config.toml
num_attention_heads = 4
intermediate_size = 768
norm = "layernorm"
qk_norm = false
bias = "all"
parallel_block = true
init_std_o = 0.0
init_std_up = 0.0256
init_std_down = 0.0
lr_mult_o = 2.0
schedule = "cos"
batch_tokens = 32768
MLP neurons of a small language model. Each row is named by its layer, matrix (up: input weights; down: output weights) and neuron, and shows model dimensions 128-255. Each number is 128 + 32 x the weight over its row's rms, rounded and kept within 0 to 255. Numbers have three digits each.
A block is one neuron, or neurons of one layer that tend to fire together. After each block is what it responds to, as a language model described it from the Wikipedia text at the highest values.

L5.up205:145139160144140118126156116070177129124091158129120100099118191164130090114117121196126136088096152137156083091092167179155172129087134097122162133132165144117116125101107073145119084147130146062119132049175108114132108141139062171146087145133096089106221152128121077187109168180138123133148096122127136178086122164124133064064135103068077172107157142120183120103141134129086128136160
L5.down205:114142059141160167127123094130174163170086116142132149130127123144110113157106098078145096146112091131071073140154112093096070132113116102138077166173121176109161116119078144131099153166129129197140123144149177172083131162157138141131158081110102154072146141085094139120180143109127127127034194125101135121113101091135146169162120192157166143049156093162124136158110151095106170116085
L5.up274:086134174128088128117088150114144121113115117189166126125118048111128129151156142121130160178068112128072124132141112164123143119042083123123084146095134132149133150103135117153135093098148116169113171090155120097139162139056122167111158134055124105140156121162124162129111151114136145132143150150076189165159163156138108111121147178046164125115121090178162181170148182122151096104155
L5.down274:129146116177085136146134128128138183144108097151162134121128183147163109075080080187127086157114145136085110162098163213138164159003105148128137079112147136093149140062134070108171098119140198148144124113210067126126152123114108067121108097135088078146141128114115119120169155086167120145106143111080139132150137148114162159095142130102087152074106111221137167151122058130141107089161
L5.up479:104206195117170121123081149128155199147163165127119145135119119106077112105115113117164131145098089118078115137042149167171129138115141089073103182097112166151135052161185174110136171139144101128166168111155154139133143119143154120105126113072134135110153192181115142090131089130121151115084186158116208123141093103090064104029211136083156098156114138149120140104111114128069150121177
L5.down479:101098133104127133157137087073195154110111117090122128137140163055159139116157121132200115110113074126137136153156208126122133188144093156136102172108081156130084158145093095112049107100161104125082179107203213131155150171129195186136142101117096160093048123126154169191171143108114090137111118113167099168115116148147132154120174096145159078097117149140201134089134155143085203115134
L5.up632:089192123222127119046156149092118135142143117136132061151109151152088136153118095092148136131078145088135135126146152186041147117101142108146095096116087147131150149131115084176175129117145102123086131097136138105114108108139126157102140124156174137065143160121123170143156149120101149146105181173144106172072157104108135093051111127138158114121138071074219194137148164161150141126158
L5.down632:165157155201148147106173068100125168150149120179160112141142113089149130184167063132147131158117113176073117133146116144171127093146128129170109042071151092142139177113065081068109185122150112194106094097172121179108116113127158127144105151082138086124139098139169075207167123132159119121085183144120152145143137095141104137117135163158161127107168141147135148119121129091119127137148
Description: Possessive word completions. Second word-piece finishing a possessive or determiner before a noun, e.g. h+is, it+s, 's; also T+he, Th+is and line-start =.

L5.up204:167123102181117118128080130097115130123137119104119092117188143124155150115122185132129098087125139135120145105064180141138129111151078101114128156110126197158151120110137115125177105106073175184165151112115159089091090109160112116112148078161172144082154183194093169168173173117144128102160150131092119137031141113130144186107083163112109128128113122094090085166102135151137123096145
L5.down204:060138093128073143136076126139088106113189154113142092096142115137155123175180144147134138089171177106067154113120122131139148080122066191131153151131186112120146074049188118088131113104118118152106113166143126116088135151148135161133156154115157126082068123076121231144122129139208155153145099107130184123150083159114165183112140064156223131072167163141123085127071109166103096147133
L5.up338:153135124143086162143124168153155138122165151172107149056146090128145146099116152118073118130158154088090174068105085126157135155105133113121170147091150164131126127096126065108097119139106166130102083102121132089121135167161113104088193107117137099139128123120116108186155138167124098115143125115127115160069167109107135093155078140136111094126120141136172126163100140116175145126142
L5.down338:170118077102085112142130127162116241159146101105138113177077176096139107094103149114119135137203137158147138122060161106073097131144074154144176146096119104143154148156174150170143078157112122138120054120085072125097106138152162128105143106149145081145142082135148113139160148150172107176100157109081118093106156119131073153126133098175109171205098112141170180075129129117142129103130
L5.up575:140123071118140069051136118149121106080125169118125108117174075130107139135108137180116064099097114130099123151061109107173122100157140157163149135144124106118139127192101124116132130122148174160195071121094135074133128130171078110110139136105142165138103084103139088204118070115112147169159170053133085160109117139185115150114158186079131164148197168128166142135137153137149124125179
L5.down575:098112161123138187185132156164093103098180152130132094074089159103130126069182055129117137145096116124159147139153121097111158160007114142121090134090105148107115102134095132155129153159123147104140141110131125108163170085064139144133098124115140139100152157172150067132131136103176178145135116157117141106157092130183158157137158139138152136135102132140091102147127139093116151145155
L5.up623:050108108175132148134132145124131151080091127068131150139153130109109125096106096111109109073184197108112088188118136144158166170152059168145118126127139189188143166119085126112118090127133113134134124090087122134099137074127109157151145119119089120111126086163054155190161122134141185116135118139181179107118101108113187187122134091119144217093138132159044133106114114167137143105171
L5.down623:136112146100167094160058172104163156131133149129170088154127127128118108112108137121124130163126102094213137137116105134124066175135134208126084154114109159091098150107215112128125132130111174131111163159106153196119091174104138054135099100132168117115135204176122157081125099098138105134147086143121113139187109158166185081129130115121157070082183127146172081109139116119117116205177
Description: Mid-word fragments, movement words. Short word-piece tokens inside words split into fragments, strongest in movement words like mov-ing, mot-ion, sw-im-ming, also sec-on-d.

L6.up450:144160134108125122160080158143086150090125122182181106126134108173120119171124096171153116153091175099111147108159151161138095087090166128113096188147178156150098092108093098093098151170099142134126101071171120139106113202149131122134112129169161047135145168118182199082169106132179115162134140090138077114091118153115042176185129126091121141126124179175074140139101111106108158076171
L6.down450:097130145161159168143112141103089136152175135086131162121131064138128165072096116070127181136166136157129163147162112156200144169123092080133178096119080158142158157147134114112136090092163128111064167159125149124126161184108101018133127103165151117113140128183107090107104157157093164093078102170127155130126149113089107034100146144198074097136149150133075147128088123142138095117097
Description: Mid-word subword fragments. Short word pieces inside a word split into several tokens, often names and common words, such as proble-m-s, h-ig-hly, howe-v-er, Cole-m-an.

L5.up56:100136086097145129099120124121103149089161164193117129078111159107067174112081142197094106048159124061111121117104119134106151090152067115172085085133115097101136162125059160130084164148130121126111138060178152169110116163192141134100045142121180123151128136118138163148158155142112112122188091128145120133142115163153100153156181145149156128160180107062094153118140114077132119157151
L5.down56:180111153175136108095105125086132144147118064111151178155126130101102132164110107109163189135154106125111090100137148131203112140116103110133144191111098222073104070084069121115114163150140127123126144114125167117132179122083184093113156066095125095152137082159138108103108173101145210187145128135084077205088125121179111149099113103107063130150057099144106125162170066118128120122143
L5.up121:129206147107095115124133151155094137140157155116146180104153166133092123140139103145147120142157219140108168139114145142109117086101135138087119109130143064135157131123109107125162093125116176120083132099162120124187163204147150130113126100070205162096051167117069107062134123138124108101149107153135116214152100115120091164127173060154125153162154094138124107105085125141142167172094
L5.down121:074102091194163163131075139033217110118136122147243084167086136143081128138144112121177112151135086152126163123080140142132145131132178116097115129170163176135113155109102141101068093115184089093112182150180100143115115077136151192135124093142102166118123110157101133131091181164172114180134070107114127086105119119169093133104122101096112154115106210147184060104128096150124094143175
L5.up437:165138132144182103093158178140098078131093117148117111090153126115108106118142101143180081097111069135138130071130110142152139105048174104145144151148183144146138076127109125065116088077089132078112102127149186121116091087120117108143107115164078085084135163188148132119105045163139141180185159148134146122145057097183154133104150073150115143131146135099153080097163094201059165112120
L5.down437:155236162085097123199105152060144113078088133135059108156141184105059133138154158119129115109138071129136180168100136120152111100134171103182146107174145177086166110135159114172096116141133147136175091094124168134125105121216094144087149169079113121150128140151173069112144122153108140141154081068136128102207162127134080135117187079151141130106158127149125124134144098169085116143108
L5.up594:078124086113117105136126125124150137170156131091113149096113090133100208203130194156123101149096106146141135144096152056127097108121114136104114178156142108145107128181089142176141144162045127150096104105087128114137103104180170117113158098133102195143106137121120084119114152156132069139176112084071159101069124108137131157163112121148148201103104115109124152138102144138092073126111
L5.down594:184169101079142168182123120119127099114061101147151155154150148092125118063130073135149124147113095110085122146145151172145209158099124098119105115163131114094118105072135106136170100124191172124165137080166148091096137094066113157114071098067090049156137094135092158108137132102142148141095139181168078144179124084134139161078150081098125040163103144128116146127125127126161204123124
Description: Mid-word vowel subword fragments. Short middle-of-word fragments, mostly vowel-led like em, am, o, at, inside split words and names: f-em-ale, mov-em-ent, dop-am-ine.

L5.up300:113133105123121110124127132112119119097100167192112102125099148092122061048146117119158099140086105145103142088146129129146118090151133149117086126181154133126141194176164096087172081148139064087126163082122115170110132142176113149134130089142125136079175137143146132125128133142136085088204118122127127123113140175122143112140084159100097135141135152109161144189161111189097117120089
L5.down300:109116116079118117160167112164105120102109156104117185118127115099142127113118131135145134191142083111177155132089138107084157132125058153134127136113129144033136126123163105140146148125191081157123157174070135102095096140184100175150104169119113116136137155072140149118130122099111011146113158138113155128127090174167168106145136115117195143087148194152166114061103141099102115142155
L5.up422:096187136114089106118104105152124157130067080055097127125104132174129131155066119117131110147153082135115187150125121095106192096200055144122081161105108131103206122170141162095192142135146090127135093129117118150124146166162125157175121146191108172183188111103142108092122096114152055111124102144162158162146149132140134118109075142144149182156113149117117061097139148150092150181084
L5.down422:202131139129109178194143100143111155136126144076163154209150128137084178116119135105129137140133137164130110068201150185115144196148101087105127144116156108102023128116152120125152128155175104130121112146104116110146123115186072149120147097141090078049146125124103169163137080137083138140105119088125130155103107165114145059149083110105127133137119158134107088201145155123088181126101
L5.up668:095141134148140082076112061121120167142122104075140114117149180062147181156102132092140169111130112067079131154152153087098104138125116160123127150196167086105096138125119076104102140120185099130155140130118101120168113131153165124154117177150140170176195111163132110147123078101115141178207083112085140090135116156168205106143099151099136131154123140100083065162175132123133187121107
L5.down668:179131187151092117102138097177120121135105122148091139142112113098089129116097148106104126152147152147144181076125118163136175080095131081142128090124107112148130138117174102075120138102090144112116151137142115120153143139154132170097107092101132138093102110166169150068136165170097061119139158124122017214153163162173152108137199151153086101107127102130142037120108124168113108128151
L5.up691:068101138191078123153088146154113168128109132162098119174090133115136120109080097128151143160125102086153165115132116143036159130134085138091153114174136125110109188132145101101187125119174099074090177124155116143164122084134060132151124107139142063180172119099106120143128164134120160077107111094142172112212139195071103124104117100100201116163143147169112133155171126123099186119076
L5.down691:118126100066109153123123124139118099134154149020074235161125123101138112136132116107153095105104082130157117168156158139121191141110115108087074212116130139127083150163187143049142146166127094154159138108118054167095155171145127103129152138092125103177129132163159111137119141124155075134184128142050078152152153117153126130140075136128123143123096166101157076138189118167123073126110
Description: Forms of "to be". Fires on forms of "be", most strongly the en that completes been after has/have, also is, was, were and being, often before a passive verb.

L6.up498:085169178176110134109150154200101091187117149089120088116162054150170122098105126144124130139138110097158109198115144086108129105116061104112139120136122135129165141132132180132179057179127102117104126149189169119108171123135127166150136070100146086091131158158145165129105160094154155156106170160059149118139112179110145116062154144142200179094126127149112118074100106115182084083137
L6.down498:150124123133096108121136152066187139113107142122111117132142170152162075186205077187185069131156125112101136142171132117089054105108104171120105126134108124145147119095087081124138087113168153164090154173180132101145120133112049075165204089126154147119133131179120142203165132127115103109153150140161096142139147129164167143111132156093109145092073128160121154122082127099098130116126
Description: Word-final completion pieces. Final word pieces that finish short common words split oddly, mostly the e in one, plus th-is, h-is, 's after apostrophes, secon-d, on-ly.

L4.up134:183127125108163150161123110106141116133107163186140106167104150099074070108129096122127082099186144096159186086176110149173157135096160088148081125123093165102113143170108115133117098127129130139157169135075136091120185055158158060129129078115201161135157149159111155128160109179127151188115110140149097126129160169117123116124122152078101163176130192098124133156122146123159154171155
L4.down134:081084148098076112156103167128151066166141104080131133173121116124180206142097096098052097089160135078107132144109135113099119112130182153149153121188139085061150083122138211137087159151141133186115094142117080175165098149112107120091093046133096073156138144085166100152133167125161065059167135102169138151187119048103110121160163095095120133152067167157170088097157103124130117134120
L4.up585:155142137112144128059081137177133078102151177174089090113128157100107100135094129084135141104123156119124111158135160115074138123124100147134169150114167105114146124121088126153153097174079171159080160060209151105132106085172104181129130119141143169088084147158133130114152131162108125162132109119123086158107086098179121155095144137134076134144097103152147083191131043088116092116125
L4.down585:110131138173082148131140121128129098169131163178131105102200133124193107141146114166133153108116125104100112075111120093075105132146121055113107088210073109095120109122166127161141122106133137171067119154121102126139140113160128103158088139080184139080183114109165137151113115144143123120140196057126120102130118104165099078174115175142137124119153143138149123081139107137167153104196
L4.up675:203156125101151126147134136137123149067133122119166141115148109113152127085159134053115135129123173192147193111122146119182116073092111139106151101091170083160107058183114114114119070097140123144144143161102090119169084133101119128199101174134138081120123123117144097136078185123120103115132148127102096132086105098124099164094194132111167144174123164176098110146177083182195112192139
L4.down675:089102180093133134131177079182102120101083185150114153149154129113149151112151091121126112164134174156120154164163143138059093134114153117163093172078087131156108146093148166181196089116139142084130122211122127123141109144093084095153127084080161119082136149182167153118133126115192123104126136173197178110220072164121119207075172092148092156125157166115164136138095090155133102153177
L4.up707:139108157106080089124113172126115072223091120128118105142150104165154090157086146154089133139149171110124133084137170142125056081154062125130118107136133139082147107096225177093144099160102125095138093119102126132146115118105152143175157184105135173066181111154102118148152095104090165106127156150159160185093114081105190096088146119156191130153126119100119088065164193125118160182052
L4.down707:129117108102164135131193076145075104164141109106083146164097133152185137152123158128132079019132161147173144123132054165160142129097098068156114121070139113122131117140110097117153113122104163181175143122102144121109111118120152140142132107116106120185121112144189182202127077141116133060177200113079147121148151061075091153145135145153099159107082156054111104098188234161120120179061
Description: Odd mid-word fragments. Dashes in markdown table separator rows (|---|) and short middle pieces of unusually split words, such as G-o-od, mat-c-hes, ha-v-ing.

L4.up87:097150098154128086095077175099109132147104108172124100140160152105158162173153171097142122100128143182122109179151140139110044163109138135152131140158162131133186082159126068136131041123160132083107117168076110150132161100136098142128111118119108083129112118116088104139117102162055100099142126123117105115192142128111190195162174122100141114117107100121197165117106103136111178092115
L4.down87:169098107165141095136127162129092117114154110131098100160148153149125193064115146150106083162117117100094089148142154101125111117137124052170056143133108126161157123111103140092165094135149115166138105112092175151141161075169137160075122093145106063183163228143091134115095140150101143149135040072159143112174163109092156105109131115109100127112126098075075149091093166113110187112168
L4.up211:099072111127087110086088144062151138085117117137114108078116149125124137135173119121187103138210141091113166165099114113151150096122118192112114096142100122140171105105188159146092076188099194147123101152133130106131130134138111101069100143092132140110088093154111173172208101102090105139093127137152113205137160116078123082109112087108110147144149128113118145100122101167125120156165
L4.down211:134140102156089165179186078092111146119155186142158132133106154109112108093091166113160119153136104161110099195108170141154136106064118099162161121106168180122136068144078117181140106082181097181152141136115110147082135119064169100134114166123118107166123148154110099128075101101080101096144141195108147107150099104096149141131078120178139089135132104154077126125103100139177189171130
L4.up260:127178098098101104140146160161138124126166078070165123133150163141136112110169155121139142121159093147172046137069164157115131103113139140041122163142093166132175068118111121130173054103164136133096139127094217129111085126145071122096061178120129186130175136141143100161143114116142149110132075115166151142188085145160077174171133156060132137156127136096097138110149113152088127183103
L4.down260:108138118077128088076096144118110129081094094088132130143163173094180103164079133131166124134144104111194085126161151121101142141104142124123166116136088117081161172143122192167086135149082157097155100110119196109166103139132165072090100144162149066102115131085066164099116104164119118150188112090099131161167095128122129105154117112089178149129121108165119118111148104133111117160153
L4.up681:112120116156154132163138173144103092123086123141151145130095143158132131124106162129137090139158144125106180091063113096085121123198103123153163116163180104132213118144090094118092091061181058094051106212113133103157124123142160090115139131105085130188194110214125137128099163082070125150102157139105148172175145091139147115086150138155102081153090113156107146181145177120115178098168
L4.down681:114129149158154095077149142177126159141142107101128137130115126098136193134102125130125145136133138156085007136135180142148103112152118133160109055134127111091110171131124169129147154127134127105114093117135101115112134110115069146097093136187132157187148086118149180108102177146193112104117096118141142165175073118082105106150132140022211129146191127146160119146157136138130108126106
Description: Mid-word "em" fragment. Interior word pieces, above all "em" after M/m/t/c inside member, membrane, September, December, memorial; also "o" in Top, "nd" in under.

L4.up93:105107131133167106066098195128046184110116124166148074154163101131130105117098085107033139123083146154160130161180137122163197087170086094190139102107132152062140141151093121173152138152160140119142121094157158089118106149101137131136084144102092131104095160162111187138165087152163142129144127094169114113134142175128133124127091120108154087161130110127179080151151065140087171128155
L4.down93:119093145176154122089155081109070178132143131116172167106109110133221113095112126131102114103160124145119134149128124109110093138114116108084118108122159111187091087093136164124104134167101105119079117143088168214119117147079114151110103141130096143111120138194169099175121079111128122069118129133099135173144113154148121082101123122163162102122126151141083164174142108131105141071115
L4.up152:148132172155118123141079124111092131163088126134110048112118135093208157146117099069158088088116133099134147111149123082102139126138096128142151101155138099186150109099126115109168099125119136139112086132135135123107119116146159123132132154128155135080139154120096122145145156158148137100207068164130089151078143150129147119190123149161139116177119145113138086185099124130108178106084
L4.down152:080152092110162029061138130148173151086141142162163124122108116091112113109155166094147119115137098144145103093145125141180164157096141128155119098150085149120105141125167119121086067179078097114077142121083101169126118133194092182144139042112136089147167091128190095129209123114159101149053181149162072153146087128152195112132064094131141150094098119126072111185183144178095114126125
L4.up224:136071108113130158099172105081089104146172145133104150094168106095135114200136144181102180081082125110144089087124134114164096109135140166112138143191160103153078096122205064075150124084140129057102077075153098128150113096121144111122123138099155065154148184131160160124163174158125143129152122113144043154131154120084070106110099152120100068123122168119146135191140111148121157114176
L4.down224:094122131157125139122098120090128113134107089158130157120127115153107083101129109151103083130083112124169093118198204134132094106125137120072111166195128125141131129135088121134092052090122085109138148158105185128074062200164158144114128125156119127075215092170107139132077147132122112164067159079154149101113166147154211129126141058168102151098070126144089080148131109063123159108114
L4.up515:132146100067188090137160129137094075126151120109147164059140083136129179124097132121182170159172164140170170117172124146154071138107117185151127115178117121140159198094099154075126084166106115129059118127095171084119147100124188149097133064171086138098137123164093117085080110091104146126076160116103106156086124198185072140081074105113134122116090194103080112098170112116108092145115
L4.down515:127140122139104156123101130111203156145116153111137087157154161111193048121146161107083123072112126112115091134107111148075165115205158165186140185139108133125116108135154084199134123138182161082147101128151108154138088126148136192083161146102086173071094137105099113176189126139182092156143113142197112150116089129089156171140149103140105136187137054133105142142123140140137165102214
Description: Mid-word fragment tokens. Word-internal subword pieces in common words split oddly into several tokens, such as the "us" in beca-us-e, "on" in sec-on-d, "ur" in D-ur-ing or c-ur-rent.

L6.up24:132127113107111140131137177142123115090159110161133125133138122085220139102192100078174162082185127085222076143133142139152119061144117200134134092133127127136133028133133119125113120118104154118093118119097116157113159131147146123169124142182158093093178132124147113131108103116124091107147111030106148110083113109123155132116118102153081133149142143090124120134130136124111095111171
L6.down24:144161103119076142125170141071107133071123127115078133093025104210084128160152139132099086141154150190104120144128143126102156090117086138146155185149078146110145165152135140113157104145106145164178122139160085182121092120147101071097130107073082153148101156188138108194116167144134181088143151131175144123111160088177149104097177114093187110121157114157158168114137086140154142159078
Description: Split common-verb endings. Final word-piece completing a common verb split mid-word, mostly past-tense or -ing endings, as in mad|e, spen|d|ing, too|k, work|ed.

L6.up676:125096151126108063094084165116116134123095131106091109093111161083079113142077193125120066105165163116090139071123164138090095096167119140081112136126130086147098091147159146158141165154158144114134074125156169118082131178180130242189147096116160121115120107144080167122139113145182108175116133104112147164145161161173081087130091150120091142187120203158095126175206110172091120112113
L6.down676:155067090088131098124114101124181116144108078137105089136117133050122159166156098150107098060124095109151096096103166104141138092178074075120144143077154111102094140078145160116108129141164083137126098100159147097141135144139154143134129134134148141134137169138137127099143089127165082118110205142115124162157168175134105098165095102131097109171112191158124132172157179161070174106071
Description: Word-final pieces. Closing subword pieces of split adverbs and auxiliaries before a verb or adjective, such as official-ly, complete-ly, be-en, h-ad, als-o.

L4.up2:082133100177113179132159128111175146095128103078133153070218170103150153155133170141143126120162132144103201128122126127096145124100107140187105142124123122118104095137080087135121154167125075098100069076166130119139090126141093148098112154129121126145175134071106171136178158193161137159163049177175195116147145138087057134111155111142162095083104089115152072115155181202147083134074
L4.down2:159117114082168106135134123107117094147161118154114108090132043058151152171138123165104106128066149178162054143124132141132154081106156083136126137157092159160140104059137109077117127085117172169101117177131213100126153080084185142126117131106145152137152083129069132102160098200071124174133099165078102135134106162186127100085124116095127144157152130103126155145117101154150087111119
L4.up77:132189135099119146090185087178083146070115151156129148130133122115083123079114061150221199101195100083183161098156144135140114120173157061078133136125097105096123116121086140123059077100139132179117098105144145121118118072111132144085077144157105135081198123099115183120098127150110180190186071067092144127151138147124083107135147117091106127106131103124137142071154133132124155160089
L4.down77:138100132123160130127157060138092099118161144068067131154138123116139139119128157064143125165088105144146122136115148113097147080131146112150120161152111180092120173084041108070022148154109133183163118206151069149126107174159177115098104108072164150115125093155129133169180078115058155179188120124079134110107167117137181152151045136158140140185176114123147137114111100112082122150139
L4.up184:152107118155149171123086171166072149111101146204150102112095141071182142138098149123161152124103150123145150150116146121098110219162128096186049128092128091162129125067149124077125124091167147088090116094121107074119080179116083160147143087144162126149147186142169106092134087118139149104141142122152167134183127138103070089136113130122129169162131162131068076095114130191138119170061
L4.down184:143133049144126090135133131133104177154116146149075169133105092081174170124116180062147083133140180109114166104150137100103138031135095144141128112128099153145048164166126126084120139155139166110106100126124111078122112134144133121206124117127106101082140171109119151072137081133140097128097178114105129099129085087152105100124159127178113113187128075121186193174103110135117203104087
L4.up703:112124123135133138114147129166149168103142104167181108148122137063122092075090154061089129178136065135154146086162176068157209142144162076085095116173186156078163074081093140112072148104128085084114091092094176108097054133123107118166090151087140095115111121148113139120132105165108158135127137195091137108091127138111100125098099116124164132094148108152183112140146149203079162091155
L4.down703:100103158159072170135160059127111186120111124164125179119080108082122131154128127133126169153090136144149093162148177177135156120194097117205109116142117109100076156098157110122122145143129105058107093144076140120057121107120128162140131126089114150110099067136155113148142060075146132141172140165113177134144128105142054165154115147128122133116127133200115152160130120166058143150104
Description: Copula and split short words. Mainly the word is after a subject (born 1968 is an, coyote is a), plus second pieces of split short words like I-t, a-re, w-ere, N-ote.

L6.up588:093182114103131119132154158153128082166134141173115151148140145144160138150099129047091148068105140086209067073104177125130190144125100137131109124127087115113120149133150156146157125072090175122140136115154104175121063052076124096118130126148099143104106171158112131146151097134138155082068186118106085114111070131139161157099145155102138166139118142137140130157098124172104096161123
L6.down588:125175125139067161093131115115152107081141114126202077173101147138139157144137048183150138120164095101045119154168079143181122081137194092123175119131143154126130172109130126134133192153157115207156090126204172086131158109130065112124130114168127099165128130140132157140141139140141081098161094104115114100091161052109120129140152137127125075128120124143130134143159100087162137087176
Description: Mid-word fragments. Dash pieces inside markdown table separator rows (|---|--) and single-letter or short fragments splitting mid-word in names and words, e.g. Ninten-d-o, Ch-i-efs, fir-st.

L5.up93:141173106127069133141109144178141092159136120160088067152192114079166136171136085084090127122130142076154142087087148150145089120166117096122143129149142056089125149153118111131198175143146175131196074103172166168124102114125091089094142110144092131030151155193173144113124115163118149094150158113090107151131127094151175112139099145138138109117116182048171172105115139134159143163156
L5.down93:160134138103085111095141096187107166076120100157089158136100135117160127149130145142195068111133125090175089106110117087049149120136195146176153104154161173122144106108105155188173113173102083117067080102160139189111120112081054103127122147207162090137123087127154094121145135175123126131139133116130137127156152101135128109139139087083166177070184108174111157106094149147128149129082
L5.up122:108138103126117141158119186154167173087130157193160106194136126137137069139177128126102136152164135149160122154119182113152105111142123144130063080114150181124095119126071095154134109156099138115100116106094113135123088099170092110068115210161138118135135132142082087182107140081114134155121107120153106178055146148133133144149148179120086085123113099152142135124087114141108138073145
L5.down122:078128066093175119196160109157069130126088129108131132081165126124145138151071161139187120163195167149111147148179121118156114162106145142146173211122139075178175068166147185105143121085094082195105154137112094125141094090132164145123165154136136121074103074108162094139151150109172147166127085161056076136145122149084108079133138130157161137118099133136126099133139097147096139113102
L5.up144:161184144072141101107146094166115123130196122107196125127126088129134163132113082126106099106104168106170116104134134186137117126091133197152083166140077073155106105107096164144187107065116128166112146103129114149146144117094120132159128087171130159072127148115068080211132111122087165111129177099144175173114119106097160125075100153171113113145141122092056139169114081114243117175179
L5.down144:149082099115121088152127157137091130099124093171119130113112118140098181099104122120113175094151181157150141155130182159128135161181142084140096159162150088176094109092155085154122210118097121193093094156231077139133168070150140134125160124153118165147143149065130113142130146121096103088126077151149137105095162085153127080147131104134120111037071125174164148139059131164087129167077
L5.up241:071173126099096078106129161173093119121121132179121117151155122091180146117102067146077183137176127115126094140131117142206138119084126105138090118132103112110137142156118108143167128103089134182110129124197194172148129148122099073143113140233142140064214236063133172112094152192147169073145170149088147125138122107082160138092152145119151137120060176129128171102154112168128078206114
L5.down241:126137113084095141125108076085113075080182115174111147136148151101175168156139108127139077115176213116190145154160145119151125164100131108106086116129095081090131087090089192076064093176055144119160104106180138092179140170142152130200088116133107149179130111127107143085131128206159186193087118124184168138133087130113155106136153063106153099130164085123132133149084112135108086143184
Description: Table dashes and word fragments. Mainly the "--" inside markdown table separator rows like |---|---|; also "on" and mid-word pieces in odd splits, like on|ly, h|ow|ever, s|o|ftware.

L4.up57:057174106127137130117190157142124146113151128110195183138139089137113118192109110144145152101097085122140135110096120142135068148102135136138074094191149161112139160166142134123114085108148124123118132170171131069132136223159077064074049133140142131119171131117096138098147101143082165166176156129116151143164141111105152055066128091073102134162192111127126162193148126110124119144221
L4.down57:146160157072139138171107115081146074172075142095070097133138172134116135132148140114152125084120094142075121136145131140128154175168110115178109206090177136131161135083143130114138140128093112122113153113146123147116116119118164126091176101153092144079136141118129100120124167077171128128095113145152168112174058135174070124109162117089162099058150152107174157110165094184068137165071
L4.up417:102115123148113117116093120095143103135141099126105114192149173189142100097111135179162158155079211092133125095085142115093067147121120125105104158125117113101131134098092061160128086088105162142135129112124104127119154144072106215157141100121159176071162089136134134165180117097091107137149109159083202122120143115076132119037165173085155122073112142170100162140183083146121131109089
L4.down417:169185136131133156082105153092146177115124173170095051121122130122103130138156092122164196138136078150133167076135171174152103065116098157123091113149115083132112122147087123115123133132112105158119131073175080188132099152068111098143116124091155094095195137080124105154148154113123151131137069133079149132137135157103220067151139114128120150159143116126167153137143159160159134195149
L4.up549:062155154129127134144136129090120104237136142135096105138154111162161119108113111121140134096100134075054095187118152120069131111099173143165128101160138134090127115130119137148145123176157081088078192105115119148137118058116141133141171104152107107117098082155179137098090095137115139142169213115117168147112125152113153116074139101110134175125116124142144160123131129116094098147151
L4.down549:152119124141072131147150133155109216089139114096164144102115145115141044132122101081157154168129107118128178052142208124072097118113109154165102057125114158111210099121121150094125164088146138171206101115187063157104100131082137143143151111121145102122134120144135143135166112108082103153108117220107059191119071136091062136072172125159177098094157073079121117162121119159153163140094
L4.up739:058124171184059154088103181116123147113159149187122106149077139096098124131187147123101139186072131100149126159119128160101090105114120118075075087143135098169174095095148134144118076159161157104106142123065130140140126111051097153137161106117104150116139153091098131100108095095150160087152147088111174113132084155126084139122112099064167187192189158153143201109149068179142174153126
L4.down739:139153120120104102176123143101101141099077134152106087090137122096105141148153144162073166115106139129071141164123143150153165061078080089095148178148173128171105179122115128101131165175155213043147100148194097109126182175128095106085160121151125104133152131177113156093157145100073125193136099204109129129097135125133139172117166162126115067115144076133114143044189157140156124064166
Description: Possessive word endings. Completions of split possessives, chiefly "is" in h+is before a noun (made his debut), also 's after an apostrophe and "he" in T+he.